MLP neurons of a small language model. Each row is named by its layer, matrix (down: output weights) and neuron, and shows model dimensions 288-415. Each number is 128 + 32 x the weight over its row's rms, rounded and kept within 0 to 255. Numbers have three digits each.
After each neuron's rows, "fires before" lists the tokens most often just after its 100 highest values on Wikipedia text that the model never trained on. A number after a token or word is its count.

L2.down1679:130092133085128150145204132157116176103092140124166128154154129115137079126144145158132164076108106250055151131167150114171082147152143114105138123127129110149105064120132197115175052140137077108117082201141128136137104101149114074146121129101150090140108124197160135132141107149134114083091126082134100128135094127190181138196145149077133101211080087079148145098158115126134124155170
fires before: " " 30, " in" 8, " to" 7, "\n" 5, " by" 5, ":" 5

L2.down1172:059127155100069088194132182097099210121155138105130109122117168088114140146079125106127124122096142142079133100153053175115119153091083072110181124161138126138122058135082136169105119120202116119122115119163112089172178147164075119119195120157130181105086077085053112131133131148113113093151165109096082124086146155076134140195102125070096125124144151130103126157094125170134128138097
fires before: " |" 22, "-" 19, "|" 13, " " 7, "===" 4

L2.down130:065124030176131119145179147118143137140106162082116178174091101133169202150145121148132142117152127117132191152134160138173113183151078178100158137168146140145111118086146116138068140096122116129138164093100097176125105109113135181082156106176110108193061164078122137138156128116132061192140102143148152064129140128170096146152104130110058149138106120189139171186114155125109106189126
fires before: " |" 58, " |\n" 15, " " 7

L2.down688:151097161129122128213113147130125164157106175153123081167127117157113143187120142088157125105126138140070100077168127125093127160117101188095177141131082091109148079144072158104121136163140107109144155085180108163095110225159092095094079116116131096118091124069119158141177106157188100142167117148191147126089125201126139079097125077114078063169132147114102166117163120120172144110096
fires before: " |" 31, " " 18, "|" 12, ";" 9, "===" 7, " |\n" 5

L2.down1895:171104098128135192164147171164134087167086154104151109132201136129092093119062092180100090104115091129092089157105142144184130152165110136118131123137153088109086141128138151143173147125139125142166145115089127190098126114119120081136095067126161205144123136123140121085175174057172125155088104139120140136167103080128071114115138089144129125106136141141151167099119105140165084174130
fires before: " " 25, "0" 12, ")" 8, "9" 8, "1" 6, "7" 6

L2.down1776:163118138135139142135168132151128171083196112142098134112108141133139103145089114081164122135106148138103108098092107087104111114158150164175116186167135129130077070142169179104121117124160136170089141071123138130109165132181096109122145085189161124116160178151123104136211117128105182120122086132141165110124130103120135113112134066123133208141136159226154098164122131115199106192156
fires before: " |" 36, " |\n" 21, "|" 9, "===" 8, "|---|---|---|---|---|---|\n" 5, "1" 4

L2.down1771:138110146116110159088111135144105110115160060145156068182119134139136106142088129101163122119171093136197120113077151171120140111126174190184120138123113091139120095114099109123095124126107139166120182144105073111105189073132116088164115138155188147131101133122113116151180190126032201122180090138137083079134094168134137082111142120105137105137095114126115099114094139093123111150092
fires before: " |" 43, "6" 9, "3" 8, "8" 8, "5" 7

L2.down211:104120140170127112192115135094122116151102133118148130186093099157185192135166181141191171096156111111139141094086130178075072075096113145121144168135135094153108137100070151146131160085172114133106147125117111104169143183140144166079113086105132162117160175118091134181115081114191140165065184096148141078131136060095115123095160095116130154122159055135098124099132168112146126126137
fires before: " |" 63, " |\n" 7

L2.down328:164146108143099185186120113147087077100101156178115114144088122096110126108126122120160147187161069177135115105141073119172121165116153085182139148173091173108119118091117203148121093183194126159161142108128153144102147158143049113110154151108130165176147147151093154090137095133116133090124152078119115104176167120154150093145142118068144142122092154100147182088108087113157087135134
fires before: " " 42, ":" 17, " in" 12, " |" 6

L2.down2248:116106134097104106156143143118000123142119078111164167091111143113203095179124127118124097107043121113138139129128135127115153131161141122113075180109125182150104160134176148122110140081148089160103188058125118102113071113184187119125170143111155148086101082114172086173122139133111167124144118125099148100153102063110110121079154099139126132129116161154128106095119074152137224139124
fires before: "|" 30, " |" 22, " |\n" 5, "." 5, " (" 5

L2.down912:075175134124110136092145133153115141080134170141147146162143123121086088149198111167126172131178169133173119185142152119117112102133101138141116114047149121088077142150112149130100160098078132131101060114163109134181156106162103086157077076133118152081112161139103100097097159066110223112167088109142149143141169095095199151142146118087148179127201139124088131135106083137142081081149
fires before: "1" 23, "2" 19, "0" 19, "," 9, "9" 8, " to" 7

L2.down772:095138153123147120122049085078150132154122142065142111102166210136075187117114173125086112124149138177134098170133149175162134143108071127149175158128123103015096196092116181120090123069117153058155134167178134202199139163137109109110159081121141093101171106146121128102174161089056130155122101154128180135125177178168198160129142129081107113126183131148128166109173093113112096126132
fires before: "0" 17, "9" 16, "8" 14, "7" 11, "6" 7

L2.down385:131141108120174074154119075120122147134139050079129131178101147155167116112126101085076133112188141155208133142112098128117160103113159143134091136131120069074143053124179070151139139082103058156086111143108114127148123121160108115111164102128118105134131140129112152176136138137149111134111127094115112097123117171142150156162119088119099154158114144104191107163105133158160111106089
fires before: "|" 35, "-" 18, "Review" 6, "|---|---|\n" 4, " the" 4

L2.down1455:093139076112120102113080109108110182117110131178109139151120108152201085128181123095113147162126115151152118091169165130105087124118155085099198218130161172122142131131153124122100113144071082066131149130142143130133145089183086118118122112118112109104114180153102116173108150202150164120116098130143184113175118146128187148093126068147107112065080116163162125091161093124116104122135
fires before: " |" 34, " (" 9, " |\n" 6, ":" 5, "(s" 5

L2.down522:088117171117149082201159147141140120153159160162159138106162170159124102112131082149105124137113129188087151208104129166132089189119054105127120137102102190161130172113051123142125129069142119092138075173108131120132112184132089095112106143143135149120206122118112154168119098153137141188173197103128121092124142106112120159120140118199163145093147093144127161127159136114147136115102
fires before: " |" 23, "–" 13, "8" 6, "4" 5, " (" 5, "5" 5

L2.down589:105135077208125088205118116113147135146072083135132175153131151095087173160098158128115069122167167157117137086151144118116136094036137097138148122117118144062140120154131131094075129148105118126107138108128117108165104162096136122146159116101123181112111181096096149109108132160117166084150150118081153201092108145172151123119127170152138132153169071201047084127097153122134131134165
fires before: " " 32, "-" 12, "|" 7

L2.down962:162099174125115121135132083107135147106164106131040102058052107106143132138138123106152084111166121168103134101116162105198126117065192164135189145161144127099107070142099141129125123160034143111094140111138089165097137107192154126082132105157097125141099120164116091168144144153132162152119119138098120114127107158154165187109153118138099166163105202195111176124153099118184121165146
fires before: " |" 36, " of" 10, "(s" 8, " |\n" 7, ":" 6, "-up" 4

L2.down641:081127071131205099076100166147161157101090124158126154152118158136149222091138150138106096131132122175184139121132152161179078125127129102080139116079095088121122176178101220131104112105092078111144200116119147171167146109156110139111130141152125152087197148141107112148099175114120139103097179066137169108081165201103120072117136104138130108115174038148116127118104115129143103116106
fires before: "0" 23, "3" 21, "4" 14, "5" 13, "2" 11, "1" 10

L2.down767:173143197110128171124134146038113080097161112048150084120090093144163143122127077097156164131073122182137130118080142108153130113137129158186108078077133102099121102097167067110148074125106150165106159138097168138160126090095116126090128103135182128217178086147134063123106160125146116101142072124172074150136106123126127117120126113149119148175118178071163140172124157157124141150089
fires before: " |" 33, "|" 24, " All" 4, " Source" 4, "-" 4

L2.down1492:109104083170119124106120136074104139124173166097180119176130131155072153120131110156097133156146178152153106139140150121120151199094117104133164147095111145145103189108111151141084154099151131075133167139185143133139152178094111145162170100102124103119169121139105151147107185134112167125083168100138206107150145135116080153120113152113132155156135098105137126035131181136151163136082
fires before: " |" 24, " |\n" 16, "1" 12, "3" 7, "6" 6, "5" 5

L2.down1463:190124104103105111110139097183116153090154167144120085135187079127143074086178096138108120166156103123138127091107147155104099136119099193150134195170060148125115126115148157086129125107161116186170157132147113137137099159121108122096081154172129126157164153146162092125118115156124113112128150162132077130115105116106155064113134066103117111133114094168161109162132102103078150153149
fires before: " " 45, " %" 13, " Votes" 10, " ±%" 5, " Liberal" 4

L2.down1147:166151174126075107063151140157114118122175108122156176085168080099122076130085112092076137104132070128137118146118170170108105126071149166145070163188127166160098103087136113120088079144141099071117087186155110146086146116141165094138109162129166122131062144143106108085172144138142126110204101129150110120141137166103079127134119148123140114157085115121160082156157167093139106128162
fires before: " " 33, " votes" 8, ":" 7, " the" 6, "=" 5

L2.down77:079124089122171093163136123147114209105172131153090118146115114162195112129131097127151139203171168174168118173130099134117111099123139179144105123167143126030192151111069075126088193112132168144090087109120088106154136109154033124150116102173078144173159121132137112108148159113140089107110107055100173111148128133129181175030127113160131139118098073164185175097118161112093116133170
fires before: "|" 53, "|---|---|---|---|\n" 9, "==" 7, "|---|---|---|---|---|---|\n" 5, "|---|---|\n" 4

L2.down2010:134103091147038133134091114093136129130109131077190129140158146153069119093068112140155075129120153144151125123075177166139193090121109112149167117117142172144122157068195124081086164110151114119147100117136134135151109126178108140119181144154104091140114075188101128140171180108095113149130170173138177203101145145156113176151128098109134155102192135098133144118151146130174115174157
fires before: "2" 14, "7" 13, "1" 12, "8" 12, "9" 12, "0" 11

L2.down1308:160159156094085121097164086126151079131123148160167135109151113177121150158201157147097156138105132070158136106096198023095144138153174137077092149120143166133142139101108173123063122201076094123144157151116085146103121147123112159138173134119097156132137124097115113141133137145133190163160109109099130080149091103108078131126114143136181116049115110123135131102135099121090105152155
fires before: " |" 32, " in" 7, " Albums" 5, " (" 5, " hold" 4

L2.down1108:121106113094132143133143096205098128120144137158142113218152109142110129110147100112118130093153174123145110199071153185135100151115154188202175108143160083179098106186133104142105126135116109138141126102145149182136115159101092099074078115132116095188138176178085143110147131098132092106123156113121144126106135118134059129105138134159123062159089111187138150136155154138114150124111
fires before: " |" 51, " " 21

L2.down1170:078102140088140154130102112181147076101117179150090093155107084157098091109177112103140153136107085189154051119162162089140065110055143144180164167096106078148138148101093118148096106163097127077161147109129126230120126084094142119129161106141052131104099151095126112104130130123085135202125160121087164101087164108125134161081123144122108121073083102163117093124204071102161126108164
fires before: " |" 31, " |\n" 14, ";" 8, " •" 4, " (" 4

L2.down1483:117149158100120096101129071123124132099097133102163132131121158105119078148136100197095110115106142072132123103118110178127180066146076110153082085123093123182076098119136105139105103095113171153216125135092130117137124118086103095117162094126124092129119092076195117099099125181194143090118131118097149202076080217134133145104124111147110153077104065102182152138063086138080132163154
fires before: " |" 41, ")" 11, " hold" 7

L2.down986:076091090109094121147154147162139147117174130077104132190136104163124140098109115165163137135154144164108097160099160153104146136088130121171178131105181075139107095098125100146119128216096102153128122130093136127074179134117162136133136147148120119173121074114162082182167123124088094170151094139153148145151102131080137166093111128150128157146110146129124082123091171119148111150103
fires before: " " 71

L2.down562:116074190131091135132133122110121126143142140166118088082158102102131082110150102100122142093219164133132124168152140210126179080084150087139136153141148124091092117192087146116077111111144053119071112137152148171106168157118103130109120168129143153136138078142132135170151125124120136103140182120136173049170121110148128122132133146063090124111160104119139075117097126128124108138115
fires before: "9" 31, "8" 20, "," 4

L2.down942:068172077149149079137106124158127102113192141170160091131142108130090138130065165150117094142135054098121142100129151089090109115129151118132147105137165174127087138132143124097128073194189093068113151164108154155109093206150115149117099128137106089124109154158148113114179193143068141150142173169083146151141163115158108052140135157188116100119105092149127116074085116132102116109144
fires before: " |" 37, "|" 8, " medalist" 5, "(s" 5, " (" 5, "ed" 4

L2.down683:085131124106170128131132087159141083175138130101200118145154124157103153120075142153088132136130155091153146138125123097131168110148115100124167085127136128165102119088095150133109103140150073134136101130103129142143146102121165226062074100158115111154142148087098105116124183120198126108117161074111144102079052137074180118191120150142096099134130111123122150152101089149140119143145
fires before: "|" 46, "\n" 13, ":" 6, " |" 4

L2.down2301:112116193145081134065147133104145096070164128093151147124173102131113132101074066164109141127166097124134121095121158142129072142156170086149139192136105084076122114123143125086108140127151087123129158160154141119099213115179114126118071170124086142169160059125119093113120101151065117088152136166066168080147104168194132137112119085170131125123095178140058155087164133119118103152108
fires before: " |" 26, " |\n" 8, "8" 7, "6" 7, " of" 6, "5" 6

L2.down678:097117061130148136133180181122119118119137099152091142142125090109162104077142107157130136141156085125089121165079101184172130079184151072145142131105105154059076130130198139159101132078169159101094147129163109171152159078068095075097165081122103139137128097179137150089132124119088175086120162108122119143131161113179097130122156161113130137146185188131128104113117095134200089101136
fires before: ":" 31, " |" 11, " (" 7, " code" 5, " zone" 5, ")\n" 5

L2.down2227:123199148144129130143149126092151190117053088112165140137148107134119147140149167166161076117112153141140132145109171188061116160114134062143132184058184193123130143113124147154115104102152147139157119122163152102135171121180065183114116071119186112155145150189133128087152078092194124126089154099101104160094144157093129082093113053108083096117148120092147163105107129113139121112180
fires before: "|" 60, "^{" 5, " |" 5, "+" 4, "-" 4

L2.down643:145138098116098145109134151169145138141061107121082141089161151129112121091139100097139104126144193161159167099094117131107149144145079168132117076125176138146140101142140148090128164111157114138070145140107056105128161093125037143156154117114163153109154149148144087198173177120093158092112171128098101117109106097203120109156156075048227095119143219114087135119067149129107112080137
fires before: "2" 47, "1" 43

L2.down1625:074107153087153165143144075105123149090122079154151130127139152141199119159105108145119202154115115109084130074068186175076161169103097104105122129106082145117092093114175126149117105115132072151163152138182153085164096070063139101143116174215143122100077128141039155107130129110126145109158218066150181145118124105091174096131154103182158158084077089134085157115135132123180144115179
fires before: " |" 46, " |\n" 10, "ports" 9, " (" 4

L2.down1524:070110134086147121192131166060100111139114179100107097158149123135050128155110148135110139141119143069171143038193139176121145110120133128083203136131134096099125143112114085112101158069118100166120105136129083143233111171183092170146178115113099125149127165086153140159185090048148127179169137134112131128111072144116071121139151137118142156158164128143082110150105136165098140135149
fires before: "|" 24, "===" 13, "-" 12, "The" 12